Weights of a small GPT-style language model, trained from scratch on English Wikipedia.
Size: width 256, vocabulary 1496, 8.39M parameters.
Architecture: LayerNorm before each block, learned positions, biases, tied embeddings, normalized queries and keys.
Training: a variant of Adam for these matrices, 10694 steps.
MLP neurons of a small language model. Each row is named by its layer, matrix (up: input weights) and neuron, and shows model dimensions 128-255. Each number is 128 + 24 x the weight over its row's rms, rounded and kept within 0 to 255.
After each neuron's rows, "fires after" lists the tokens most often just before its 100 highest values on Wikipedia text that the model never trained on. A number after a token or word is its count.

L4.up192 [135 108 101 138 168 112  74 134  88 164 154 138 138 125 127 105  94 120 145 151 124  99 131 179 122 162  83 105 123 125 122 117 111 153 140  90 122 191 112 114  94 120 126 110 186 121 134 131 145 109  94  67 157 159 116 176 142 119 133 117 158 129 157 135 130 153 118 141 145  98  94  80 127 143 125 135 144 135 134 124 123 139 110 124 116 129 153 116 173 138 129 153 132 107 122 121 144 140 152 118 100  84 140 159 113  72  94  96 125 147 134 169  93 116 148 178 135 110 125 116  83 128 117 138 135 115 104 135]
fires after: "|" 33, "\n" 30, " |" 5, "A" 4

L4.up709 [113 150 125 141 139 134 138 120 100 142 151 122 139 102 121 109 140 148 160  95 134 117 121 136 110 108 146  86 105  98 147 139 123 156 125 110  96  95 122 133 153 145 140  96 133 118 147 109 143 133 159 128 104 134 139 133 129 153 102 141 119 145 139 125 123 158 136 137 103  99 116  96 101 109 148 106  57  96 120 187 104  70 135 138 119 152 128 177 151 163 147 151 128 137 136 123 123 129 134 143 152 122 121 122 105 138 103 132 149 138 115 168  99 149 107 156 140 137 131 109 149 134 166 170  84 170 175 133]
fires after: " the" 30, "|" 17, "The" 9, "\n" 8, " The" 8, "-" 6

L6.up69 [ 90 147  93 125 142  87 106 131 121 131 148 110 102 105 129 130 172 133 145 141 128 114 151 169 121 103 115 132 114 125 159  81 105 132 116  85 110 143 150 104 137 109 137  68 161  70  96  90 199 106 111  99 137 140 129 207 141 125  73  86 124 117 126 141 113 126  61 122 131 100 138 117 170 141 127 131 139 121 139 110 123 119 100 117 130 123 115 160 125 113 158 158  97 145 118 130 136 120 143 125 153 130 119 121 134  80 116 117 150 122 121 142 144 161 127 123 118 139 157 150 169 127 125 149  98 115 141 133]
fires after: " c" 21, " re" 11, " G" 10, " b" 8, " r" 6, " a" 6

L2.up202 [ 90 108  77 155 141 137 100 137 111  94  97 111 132 116 148  96 135 167 152 152 126  86 127 137  91 123 143 163 122 118 138 103 129 127  97 125 132 141 114 150 133 162 142  80 185 131  83 145 109 121 102 108 142  95 151 161 173 126 106 143 113 107 155 136  87 137 126 110 125 150 120 109 178 133 125 114  88 126  80 119 163  99 148 163 107 130 152 153 168 143  87 127 155 148 199 140 121 129 110 103 121 150 102  95 128 138 100 137 139 113 180 178 100 106 147 139 137 112 123  77 106 122 120 137 113 157 145 135]
fires after: " T" 40, " h" 11, " A" 7, " F" 6, " f" 5

L2.up610 [133 116 113 132 140 143 127 169 127 112 112 140 135 103 133  82 118 118 130 140 137 146 104 130  93 138 135 158 172 109 168 155 121  72 116 117 115 128 138 115 131 137 138 118 118 134 117 122  93 172 123 147 149 178 151 159 147 116 133 192 132 152 145 108 165 169 148 147 118 127 114  65 119 139 156 149 169 120 147 125 180 149 115 122 111 104 145 146 117 114  97 133 107 111 130 132 122 132 136 113 107 108  77 135 124 141  98  93 115 137 129 139 121 122 136 134 127 133 139  95 125  84 131 173 112 117  90 135]
fires after: ":" 22, "5" 11, "3" 10, "2" 8, "4" 7

L7.up207 [127 141 123 106 130 129 156 154  94  92 170  96 109  95 143 110 125 118 156 127 122 129 148 121 111 119 132 152 108 101  92 168 121 113 109 107 143 122 147  75  67 131 154  89 153 120  80 105  87 133 108  76  97 147 134 137 118 134 156 115 123 118 139 154 130 118 162 106  86 146 100 116 141 152 115 157 140 109 113 137 135 115 165 138  74 166 136 162 137 147 169 133 133 151 154  98 125  99 114 114 138 120 146 123 132 116 117 138 154 123 155 167  95  90 156 124 144 103  95 149 149 129 131 143 111 132 133 109]
fires after: " T" 28, " P" 11, " F" 9, " f" 7, " K" 6, "st" 4

L2.up778 [133 118 140 120 125 102 114 151 154  86 176  86 127 100 126 110 158 129 140 143 136 148 130 116 124 133 122 147 171 120 158 123 143 143 100  65 114 117 169 118 113 123 118  92 139  76 112  86 106 134 152 154 141 146 110 139 110 166 118 124 131 147 126 105 135 134 120 144  98 139 146 122  96 151 159 155 164 120 143 178 116 167 155 134 116 172 145 148 129 144 150 122 115 125 147 119  91  86 136 138 145 123 147 138 137 110  77 114  98 152 127 154 143 128 136 114 112 142 161 158 174 116 123 127 123 131 128 160]
fires after: " M" 23, " F" 21, " f" 8, " B" 7, " m" 6, "F" 6

L2.up272 [148 123 148 117 122  96 105  92 129 141 119 112 130 117 122 125 134 117 137 117  89 140 162 149 124 125 106 102 184 103 143 137 131 131 155 139 168 181  92 153  96 120  93 100 119 124  98 120 130 119 109 128 153 164 155 187 139 126  79 141  94 123 139  99 127 124 166 126 132  88 122 126 163 138 117 132 137  95 120 150 152 164 139 130 116 139  82 129 110 153 116  94 145 126 137 114 167  86 103  92 115 115 125 112 100 112 156  82 112  83 145 157 146 133 172 126  79 146 118 120 103 131 103 103  98 168 104 141]
fires after: " st" 16, "st" 10, " c" 9, "ist" 5, " Ind" 5, " D" 5

L6.up7 [126 126 161 141 141 130  85 147 126 143 163 148 128 101 103 124 119 103 133 129 126 135 145 101 153 176 102  65 175 111 121 131 148 135 122 127 143 148 121 104 134 148 155  92 130 173 143 174 107 165  87  97 144 159 170 167 160  92 152 156 136 107 153 110 149 174 149 119 128  92 136 113 130 161 190 144  60 130 128 114 131 149 129 113 122 140 156  96 139 124 117 173  92 132 132  90 180 110 143 153 171 128  77 154  76  96 117 103  99 144 134 129 116 110 124 106  82 133 155 133 122 149 110 108 123 132 132 155]
fires after: " |" 41, "," 7, " by" 6, "|" 4

L2.up538 [136 118 142 124 123 119  90 130 129  96 146 109 104 130 127 119 135 134 151 130 141 155 126 153 138 111 139  97 162 134 149 158 146 117 141 120 140 154 151 135 142 152  98 125 112 103  69 123 165 149 132 120  87 156 162 155 155 154  75 165 127 114 143 143  90 134 122 122 126 138 156  87 189 122 120 131  83 111 137 131 136 135 131 104 131  96 134 104  93 125 157 141 135  85  72 115 121  60 117 155 132 111 125 124  88 155 113  91  96 102 146 133 156 143 142 101  96 127 112 136 160 113 126 143 109  96 123 177]
fires after: "st" 12, " sh" 11, "w" 11, " w" 7, "est" 6, " st" 6

L4.up450 [109 185  94 140 121 125 113 165 137 113 157 122 119 116 116 121 136 139 158 142 140 114 179 131 164 143 153 138 137 114 136  90 102 161 159 141 133 134 119  85  98 148 125 113 128 156 104 131 128 172 123 136 128 162  68 170 111 104 157 158 144  94 135  98 148 154 120 146  94 107 126 104 108 162 141 125 114 105 120 143 144 159 182 157 136 131 137 106 142 103 158 138 100  97 140  73 137  94 165 133 120 117 103 157  71 107 148 119 143 129 135 183  96 139 111 145 126 123 140 119  94 153 131 105 128 123 113 136]
fires after: "|" 44, "," 7, " |" 4, "-" 4, " (born" 4

L4.up461 [139 123 138 141 121  84 129 162 149  84 143  56  74  90 132 108 140 118 146 129 108 115 146 126 126  91 133 150 147 120 125 143 149 120 139  88 137 113 163 117 111 118 134  98 110 138 103 126 135 165 130 120 126 113 122 136  98 150 109 140 133 160 161 150 122 148 113  97 116 107 113  79 104 120 139 125 128  67 170 143  95 139 144 141 106 146 153 157 150 157 130 135 156 165 160 137 114 112 162 153 154 117 102 107 118 125 132 128  96 136 134 155 127 115 130 126 153 157 161 131 107 123 123 109  91 171 140 135]
fires after: " G" 25, " P" 9, " W" 9, " F" 8, " |" 6, "omin" 6

L4.up454 [ 91 128  72 127 134 150 120 154 130 125 140  67 149 127 144 139 133 135 135 105  75  85 146 113 144 136 122 155 133 110 133 151 140  98 123  90 160 133 108 122 130 138 128 101 149 109 100 148 140 141 146 125  84  76 136 143 184 147 123 122 107 112 129 134 140 136 121 138 115 134 141  86 100 120 150 142 135 115 102 135 121 113 158 141  87 157 153 151 135  94 128 176 203 140 104 120 161 135 132 121 132  93 106 153 114 100 128 117 136 101 131 159 104 126 109 144 132 116 152 166 125 140 132 152  98 150 104 122]
fires after: " per" 16, " F" 15, " P" 12, " f" 7, "ward" 6, " p" 4

L2.up11 [116 115 115 123 141 134 123  76 120  97 140 148 117 128 147 119 138 133 129 148 129 133 186 113 104  85 145 141 152 114 188 140 121 134 119 105 143 110  94 133 149 148 121 137 145 111 119 133 137 111 120 147 135 132 122 127 157 127 151 109 130 110 128 102  94 130  99 104 117 159 140 107 100  86 147 151 129 125 158 152 138 165 136 113 137 129 165 170  90 175 168 119 101 139 140 132 124 131 149 144 117 134 120 141 136 128 102  85 152 160 133 160 117  90 154 161 156 151 122 128 112  87 118  87  94 130 134 147]
fires after: "|" 30, " T" 12, " P" 8, "c" 5, "C" 5, " t" 4

L2.up980 [118 126 123 115 161 107 111 117 198 140 112 140 105 147 109  93 115 141 118 154 105 144  85 151 138 135 100 145 164  90 165 130 124  88 124 110 125 152 130 139 111 122 175  88 114 111 130 125 141 152 170 162 150 181 122 123 148 104 106 144 160 127 141 122 162 133 100 134 127 113  96 117 109 160 121 112 157 105 158 107 174 131 108 137  82 108 157 120 139 149 105  95  88 124 118 170 125  88 126  93 151 104 111  94 125 155 115 107  81 100 127 122 123 121 135 138 141 101 142  81 138  83 117 126 130 113 132 179]
fires after: "\n" 26, ")" 13, "–1" 8, "5" 7, "–2" 7, "3" 6

L2.up783 [135  98 143 154 108  95  91  70 156 111 145 106 129 157 119 108  94 113 142 151  81 160 134 115 129 195 127 118 136 133  98 133 182  70 151 101 119 127 143 187 129 181 141 154 138 154 160 100 109 109 135 135 145 142  83 154 106 135 139  93  96 133 136 114 125 148  92 120 120 120 140 114 120 193 163  91 139 122 132 110 137  89 168 169 102 146 140 181 174 152 112 158 147  88 144 146 112 147 133 127  92 117 117 157  98 142 105 142 137 148 154 143 116 137 131 113 140 109 142 124 110 124 135 130  99 111 116 135]
fires after: "ig" 15, "l" 14, " L" 9, "r" 7, "it" 7, "oll" 6

L2.up286 [118 121 117 100 140 101 126 148 123  93 110 138  86  79 143 153 142 112 194 143 142 112  88  95 123  81 127 110 101 112 147 106 100 117 117 118 136 191 134 136  96 168 154 124 130  54 118  66 137 118 134 122 125 159 102 168 155 144  76 117 144 156 136 138 116 143 109 127 134 131 108 141 199 137 123 111 137 121 143 136 124 118 104 132 120 132 128 187 110 165 134 144 115 164 167 102 152 125  96 144 124 137 155 106  94 122  71 125 131 124 200 129 137 118 119 158 122  80 111 153 124 114 166 111 151 120 111 129]
fires after: " t" 18, " c" 13, "y" 11, " g" 10, " G" 10, "ak" 9

L6.up244 [ 72 151 113 164 122 160 107 154 101  81 123 115 151 106 154 107 129 150 135 133 120 125 158 117  88 122 144 144 114  97 145 147 159 137 112 117 132 123  92 135 137 183 112 128 171 125 136 130 111 145 162 131 145  93 104 160 139 143 114 172 103 122 155  96  95 116 110 138 132 103 153 120 156 140 168 109 135 108 106 171 117  93 181 135 131 172 183 127 112 176 132 117 148 146 169 132 150 150 132 144 100 131  72 130 103 158 109 137 119 153 152 166 103 115 115 161 137 116 128  55 107  95  68  99  81 136 140 140]
fires after: " in" 22, "omin" 8, " P" 6, " t" 5, ":" 5, " T" 4

L4.up843 [ 95 124  87 132 138 132 107  75 129 123 115  83 176 115 139 137 146 160 128 126 146 123 118 100 142 135 144 160 138 100 198  92 101 138 100 102  92 113 119 114 134 134  71  94 150 153  97  87 131 117 125 146 129  94 136  98 128 104 133 151 134 147 159 105 109 148 161 133 156 141 110 119 131 158 147 151 156  89 157 175 118  88 132 128  94 120 117 216 109 167 151 177 145 123 140 103 110 142 138 162 155 114 132 160 131 127 145  73 136 106 132 140 106 126 111 130 113 134 125 141 171 123 113 153  95 128 121 121]
fires after: " the" 26, " The" 12, " n" 6, "The" 5, "H" 5

L2.up670 [120 103 127 126 137 158 138 140 216 141 131 119 130  98 120 149 100 143 145 162 152 138  89  82 142 144 143  96 152  66 142  91 125 121 170  99 120 105 115 157 102 121 118 122 161 133 123 111 158 113 137 149 121 141 115 116 102 123 173 142 176 125 127 127 127 136 105 107 115 139  99 149 121 115 151 128 124  74 144 103 141 155 160 127 115 134 122 145 125 152 117 115  82 108 118 116  97 114 158  89 134  87  99 104 125 174 151 124  80 112 161 131 132 113 140 145 112 142 103 123 118 133 150 144 100 119 127  98]
fires after: "–2" 22, "–" 11, "y" 10, "g" 7, "ased" 6, "5" 5

L2.up845 [147 119 127 106 130 149  72 116 129 109 166  88 103  90 140  95 121 134 141 125 122 123 136 120  75 160 141 143 137 132 148 164 121 171 167 125 155 135  96 131 163 184 148 110 100 143 128  81 143 107 154 132 112 136 138 111 117 147 123  81  83 137 167 142 150 162 127  92 121 153 119 112 134 116 105 135 154 112 145 153 144 137 149  91 140 201 129 153 105 115 111 114 132 117 145 140 141 116  99 100  70 161 100 167 139 130 150 140 130 100 113 170  78 111 129 155  93 119 159 155 110  88 109 100 103 130 125 153]
fires after: " f" 25, " F" 11, " N" 6, "f" 5, " pl" 5

L2.up763 [125 130 117 135 137 145 131  86  95 137 147 109 135 168 127 109 121 116 169 121  82 132 125  90 153 159 147  83 147 108 133 106 130 110 136 115 158 129  97 166 109 150 138 129 138 116 146 122 143 126  96 133 150 133 111 127 114 147 123 114 109 115 144 105 173 184  75 129 148  93  70 144  90 160 118 173 159 131 122 169 172 102 137 165 128 147 130 140 113 126 130 191 109 114  72 121 130 128 110  96  99 114 144 150 104 104 113 119 110 135 168 130 126 130 161 132 138  97 158 121  75 139 124 137 133 143 114 137]
fires after: "l" 19, "i" 9, " L" 8, "j" 7, "en" 6, "v" 5